{"n_layer": 9, "d_model": 192, "n_head": 2, "n_kv_head": 2, "head_dim": 96, "d_mlp": 768, "vocab_size": 8192, "activation": "quick_gelu", "norm": "layernorm", "norm_place": "pre", "norm_eps": 1e-06, "positions": "rope", "rope_base": 10000.0, "rope_fraction": 0.5, "qk_norm": false, "attn_scale": 0.102, "bias": "none", "tie_embeddings": false, "parallel_block": false, "init": "normal", "init_std_qkv": 0.0388, "init_std_o": 0.0, "init_std_up": 0.0388, "init_std_down": 0.0, "optimizer": "muon", "lr": 0.00486, "lr_mult_o": 2.0, "lr_mult_down": 0.7, "beta1": 0.9, "lr_head": 0.00434, "grad_clip": 0.5, "warmup_steps": 200, "schedule": "wsd", "decay_fraction": 0.856, "decay_shape": "sqrt", "final_lr_fraction": 0.02, "batch_tokens": [8192, 16384, 32768], "seq_len": 512, "doc_mask": false, "train_tokens": 175400000, "steps": 9208, "dataset": "wikipedia_en"}
MLP neurons of a small language model. Each row is named by its layer, matrix (down: output weights) and neuron, and shows model dimensions 0-191. Each number is 128 + 32 x the weight over its row's rms, rounded and kept within 0 to 255. Numbers have three digits each.
After each neuron's rows, "fires before" lists the tokens most often just after its 100 highest values on Wikipedia text that the model never trained on.

L2.down227:107146141131102114093164089193175136124135100145153137109106104099196102140130159134113146111154123169121142109163112058117133051128182170147178143144188170150139190131073097128080111037149110173071102075103082138117133101097160120121161129158142170142101078102150089153088121123154125157091108129112143118175163107053130133171107109122111124075157154138110120123160158139099123055169103202096136170128086082136125117173194164167110106183127088138155089125105159154078111105143155203127105126099116100152098118125106098171101089132142143099124113109134174191180124139180100114
fires before: "\n", " of"

L2.down70:165196136143141143058104174123137152090107100105076149066133138149132113124166136122106216128158108065093168113135085097128142102143116086136100155159148180143151151136140117135136072121140123117130161138085124095134147161114132098078127094144110157105217072147097175105120149137118143141142138157155104152143103142089112102169115107118084171065140083104184145139096102151108109099120103104125117113123140060160204097145148128238158113143154129199175141146171107134091183142133157143151147121123121091100030085114094164152116122116106068132124128079113141162139088194109182147
fires before: "\n"

L2.down295:186185111114160107097132158133140079155132068113165177160175095145166146105128161159069091144109095110142125136125143148099180131125126138144088196063128185123163135089115126151154164095140109152098113234089060144093054152110122181081116098105141099119135166159091134139141127174126144097066081110137133101161110132068124128056095177142101140135125123151092084111147109135099150073081169120146148162143133092123126103135115153143188135165172124150137145135091105201126172110120122172122100113138119136149120173094190143106124149041154152141107147074111123171070073149150122129
fires before: "\n"

L3.down80:137094095122114161135116140107136121090146050126140169128159055153089100131167104118094120121112158143160147102095121101140147123117107094149193133094139148202131110143143165107115128116096121179165111151125155143136044085100143126134105126164121125120051126088162159132162127141083109152110121195156156113167100183113150158152119100168098116184091179100146129140095057100132189087141155115127103089114111125197151121169161144113068100116130112129123088141165140061072147095194158153184201118091117118177107134159162165194084050126198115137134072115083123126150135128117113152
fires before: "s", " (", " ", " by", ","

L2.down602:130156127099107174106210127172130115161116100159095126119139080177136105062135083135053136096128099168102198146134097109194115105178125168058147114117127135168101148123117113130163124126141108121149081072124126150142130146094096114160086127128160108117168110102121109176188122125121113094136131081083106095157068133097108091170115085149135125123112135165098144127169136088115174153104129117056097195118179123148154132107145123071104097159095124121083142128114134140179133108175119202120103142106118097103069181139142207125202231100151144184115128087124164150172139133165113131
fires before: " |", ".", ",", " Oct"

L2.down461:117171104146195096150142150144082161128079121105189100126081167128088158115182137114154103139096153120117130161093113119109148154183026093153147135161150235085083058127132111106138118133134187110159147128109166131153166107137147149057127109057179148048137103140071167156133102104142120155107114122099175092181160157064098140194097095102101189108160093109154150142093127142139129122153114090147117175160167133121173129129079181095103163155131122072152185123121142139137158173086125096148126109167119113172106117097108155117115097123113127117125122084124143141082086088110151113
fires before: "\n", " is", "L", "B"

L2.down643:107088141064131190070187159152128111045149151126132151091172137131100150100136098111145129137114066114128122171086137072147149140100117078092117123160189178103123082170166125132104097142123083154106151164110140121077204145139152124175086148100100080128139121128086134136122147084114211080107163135134105127126117113119125124072149099143096133120151109159171131149155116182070140113108142180140155146081147091179152204135137157160055143066140113153142136131102108167068115102132067201122124122106155132190172116159142106154096172036116127140139125114139109110166142138076102138
fires before: ",", " and", ".", " of", " in", " were"

L3.down81:094093098114144153080142086156092121094110166114096125139168237112119161155137107075141095100146123147188129144095101089101180148140145196112117107090116089129066173135113107063113103137172110113082096183152156167134084178093096088151154108132154112108098078156141144132181115150137127138111097164136142113134182153215109142145111119139110089104148136214137163109097102090101161134147116094158086127134085126106125114145151127129096136107043108128088118179137146073134121131128148196172115128077100169148125128193112137136121093118188123187118066188167131076123110116151157105
fires before: "\n", ","

L2.down535:131135121187101203140128092127160184143185155118059105135052123135157150146163108148072108154137134134131168085109133118055109127138147126090056066152179123151163156152211115112141117177130135150173142098147129160151108149161131155100127154149141091073077148081101139106148168145123096116141139095146093147158117131126138128132137168178158123171151102072182166067135093194055094085088116123093156125115168179130157096130114109101123124155130124104131157100143094148104111109067094115126151093121187080126114152087166139170097140100180130053116157116137088116155126043160136146
fires before: "|", "|---|---|---|---|---|", "\n"

L2.down146:147097102115148100114122093163143059092176113170124169127120091069126135099176179142170065124095094139104172136134080169118170094114147132126151152082115196121104113105165108135142142136149084110111161179125149133161132109149134083164146102171174155141146117131072104130086112136062108113150152137115138080199130116132065114162081069135088177098126119097178093070123179153121091165133056127196099141158105109117079132156145129113163128176113151114154105191122166189117135158060067131131176164164082139095122160175127089122131154130143153167137095070131147135075107153173162130
fires before: "\n", "-"

L3.down666:075072099120121142138091144132129116174135168077118156184133150138136135129084144179161127134067090146162126129104180141144140156125134089067159155156099123112089143035134098138089103172196155099113172188061139055170184141086141143150133157124149129094151071115141087151148136119130051080110100188134092133119174105114083147131193118155148150199092184150145089113107091166079121114130120166080076156131165165092086101113189094155152085125139095114119104112090105150112111129118121189113122132107111129127159120168080175123141108164119099157142148136092171112184159107117140150
fires before: "s", "t"

L3.down354:106167086184098207111153120118177115215147098109125119138091111162143149170156131111150128121149096120125176116147131154106110097137166157088035101143119134158099161095176119097080159110145088152146126210126153109115123085076160125138140165080050104121120134110115090113151186167156163106136091101145153101138156116041120112131104150119154127106131030138188166090156107170122074047148138102121151111144166048111149162130160195105139143143141132181112164143177100122123172130096165125090137084107137116100107159146120145071121132132153129115132179085137115118089103153139146150
fires before: "\n", "|"

L3.down155:133100122149191074126158072141121163145141169105154107147096144142154100075143136167085158090089131096160107158215073139108145183120098130110105186088158139134146123108106070132093146150172161151129094097104096154144168122150105121121156102125147059129172079177127111114092100118119138114098122179163179104109150094163081139127093170120111154143133077188105100144169073136160129130134173137178130087122076096144175053115169088119112100109147067080114146104168137173121119143149096194075114086169121180064134123101103168079097148122134122141104151200125138154167140089149137182
fires before: "s", " the"

L2.down472:174141106122118176129120159105151123111137082107155151118101107160160141129099183146148184108140109137163221112117110153070139092069111144084069124134150201115188178154138117094160127132152136093115122083091154138083086166082134116143126105100141171152077060142164102117156149118114119167155092150088165169168067216106132131131153160129093070083148203135150096149176089129115094114130125145100087124107058123145128086125093047138126127170138121141121162138113144169130139105169113187120112127074097111132147094108128135173108161038105131149151112164112094151099158168142085088
fires before: "%", " |", ".", "6"

L2.down143:117154099121122158093144119083136089093147126128177151125179107124111055158114168176130096121144084126156062124158166172108097170104134175145120078209179135120166165116150127097107135069161185055108088105104063091086158153194169114165095142123153130143077141120148163109096116099171132116111105133124137097086096159128140150116121120137146109158119149115137112173140132083225154098116088086044071086154159110159098101063160169061128082183128112156187117124167126137096116166179098154126088157151156129153092115169174098106146131121144143100116108122151169142129135137111115100
fires before: " "

L2.down502:157149091115147154097120084125126162150117124119104146139098125079182151129142141110125101164118131107116107186088194130084143111127115175100158154092159128180146158178138099169133097090149101161121100159195088157079139141174159126078172041180103125125115184161159092138111177120179146085110081116114125119112112126089107048104126182103150086131135136123144131075137083185072162188106114173107147164155152132125109153210124111166147119128180174072152145107100121144070091144179120132116165172120123127131098128116117120136151130090074153165107150034103159098109107112054106126
fires before: ",", ".", " and", "\n", " to", " City"

L3.down737:135125127130179163099181143138167155134068110133157169135144186122099100159193155132096134106192075082091185119149154069145159119103088119152120120177148102168176163104152103085127159120065097204123139113163143152135094090122158145134148146110160114074111124089151146191130139122127113184119099161112129077142154126128143115120123125129075121128184158071168097124141119107128124097114099038115073143118078121137168106100192139176084171185126090099106096140131186046147088106117091116126147105112171090111077140139117107116060132158105128136143184124154127142100144190130183083
fires before: "\n", " "

L2.down79:150151108153089186077146135056123113108123089109133074126120101141180096153128147157164132107157134144074140098145150178096124091058104159122117105091153141133170161068153119128123122168173077133158088140126129152117123142117173129150144154132084135109113153120131121139133124093089131094144143089115068157131177251071158185109163117148135148154191150068156155224144141134160168086098107125095108123168140108159173149117092085063105065144079122134136132154093126120122072128127108104147121139155159118098063155091138142136100136103151146190152159104122140080173153176155085066
fires before: "%", "0", "9", "6", "4"

L3.down53:079117069077148095080130139128114134099124168175126182115172150105162072110168088135128131150112121102132138215124124079089148138128113151134136157118152169143103159089132136120113159141129113091087125138157192151077221163106084153162148147127106079097093122100137155149140157111142125113134115157104179164119131090042100068123136114134099142095130172093138128135154114134123112119147096163057158146118082166165119146125129073219113128132166129067155205245106142120125110131125101140075120104131193117163087132136052144118133143115131115115132098134131127125125163158080184078
fires before: "\n", " to"

L2.down438:067175121133141087098141142164155107109113133126132183130108107167130135174114155105092173171084080144125095163147119173135183166114147146127106131159135144124130184112124156177151090150091097147149181148112112124156119159133130053137147098121094096114122055098125158153180137230104130101102132126128118113065155147092101075094097203121086120179165152091125148144147075123155133100167132086127162111149140103119067115089170114134163061183144088116116216067134121118139155096082151150163122053083178136142110162088142153099124152131064108112134090156142108134086128116190157135
fires before: "-", "|", "\n", "=", "+", "lim"

L2.down105:127099136145140113099150101163121124115108168186099133155193147102055111144153142155168106116098122112160024118109113130062091183176134191137181062121123109177110110129117148145091142107167135128119151112078100165168196146118128111156136101130109117072109111146134100095098081082090114178097123060166142133154141101164158141195133141141149111196179165086128142109141120070137166206157121120126175141109082117103099095141139160148161134153109204095082067037131139078131180132103165121137125132136117184100150108147122139112123131163100129131084103150125159143160108083107123136
fires before: ",", ".", "\n", " in", " City", " |"

L3.down57:140164140133149100165058121172097105145103120116138116122133100126128143120152065158110064096188138170145101114176178137153132184087111102127100154125140143085087102132139087138121085111121147125069104137100130126079097103118162138165164196216115114110141159142126143121172128104177182058117088143173170090150139149057155150105083168137101137156170145091153103126170102155146132154083091130094106183148160129118169159114047140148119183157127133062122153126125121151105104116152090117093138175103142140074077166149133139122056159106147181159194151096091078183118072137128134098
fires before: " (", " |", " ", " and", " -"

L3.down750:200158142072132079112162174123167151118120147128112089098083160092103097166177123090111108136164039085152134076109112114167144153134097127162115164098081168135163170091171140167166144108081073115099147120103120149130216098100096129100140154112142157133066146142154168132098193124097105206109154156146162121105160128120135178195140120143066156154095111127165135080116104123173136155102109049115173162113119134134126126123148122120163150175118152145079165172087137138131088135100067130167118162141154066102133152143109164120113105131157093150062105133100101190099129125146081074
fires before: "\n", "s"

L3.down148:144124172044143119131138132157107140165112149147111128124151064035156134129103137107136164133181121082141108194167156090148196089123174152136154146201133136120142145130197132146160108088139158127119098061090119062091149121117105098133077138165151156129142080164119129136150120092130162190148145187136217149105116152139087154129076178185114112130110111104096104138160133108140173097082162096137164121132130169075086090084155123095113108111131162116108160162103120069103124088122138145150180074064093106124123099145148072088082160159174155102094132168104143108166094160156131113
fires before: "s", " Series", "old"

L3.down387:148132084052091141107155117141142172161161137175128093192096109095124104165182143158099119104144164168106148074172137197119103158096090180119115139135135117089093071152158079130160137167122112125199135104081129159049188088118062164145156128179038121160083133129094108168102147126135123110150119122092151129139152109132104137163114154127155135142100208108138081150116155136156066145119113159177156119143144125121138158119161154106056107116132075150135142161120093145110046142088124096112110135091176086127128111204115130086101135080124170165110170136137130128077086181133142111
fires before: "-", "|", " ", " |", "\n"

L2.down385:149175138115115089113175168109127096096132133103125145145172161149116101178188091169120096055161163033130169075117167168171105111109192106139085121162157067113149117112171146085133147174133137128130144074124160164108093135162122105132153144165085099114143163180095112159174136106106168107131118121086111153073105199162108069179129134076138068188146117120099135104167103178121124068068118123145125130111125166138158140087112125080090146131128115106137119128121116198114166170096130071126148167108132094141084158133154152119135180099155128106140071122139117218110107139064164133
fires before: "\n", " ", " Team"

L2.down25:126077127135152055170169085135193111166123157170199154086108128173162088099154135127108131077114127195157147079127091177167071117156108153182083076130096148155124185146144228135114186150149115128089110151093090159105152138102122166112080106121107139118092082195166103181083122140132120243072091130150172095149133130139146104139127179110093105093106156134108106123112096105125104110161126111102099136165136159111122164138130084163096147162085130158122156042121100078145148139132147120111119154148143172081099121130112100149132130123165114122085133117133086128120102091153183122
fires before: " |", "0", "6", "9", "3", "7"

L2.down64:153101107109216131114170095157119148154162092135155175139088134127144155127140112147189109079120143074115148103118156098110147032098154108086137146116099069122176109139194151125071103113117125146100123104149161118146092134122104098146132141158117104098114069126111156119171104163094148133080181111124112139129096124159100159146126063127153152138154071113156086138105157192150099166100111144084104123143174129137157095156087106149145147129146087127146084102149126100168074186114136080178200119152093112128102083210102121036156182154167170175195121119123145174066103135133102136
fires before: " ", "umbent"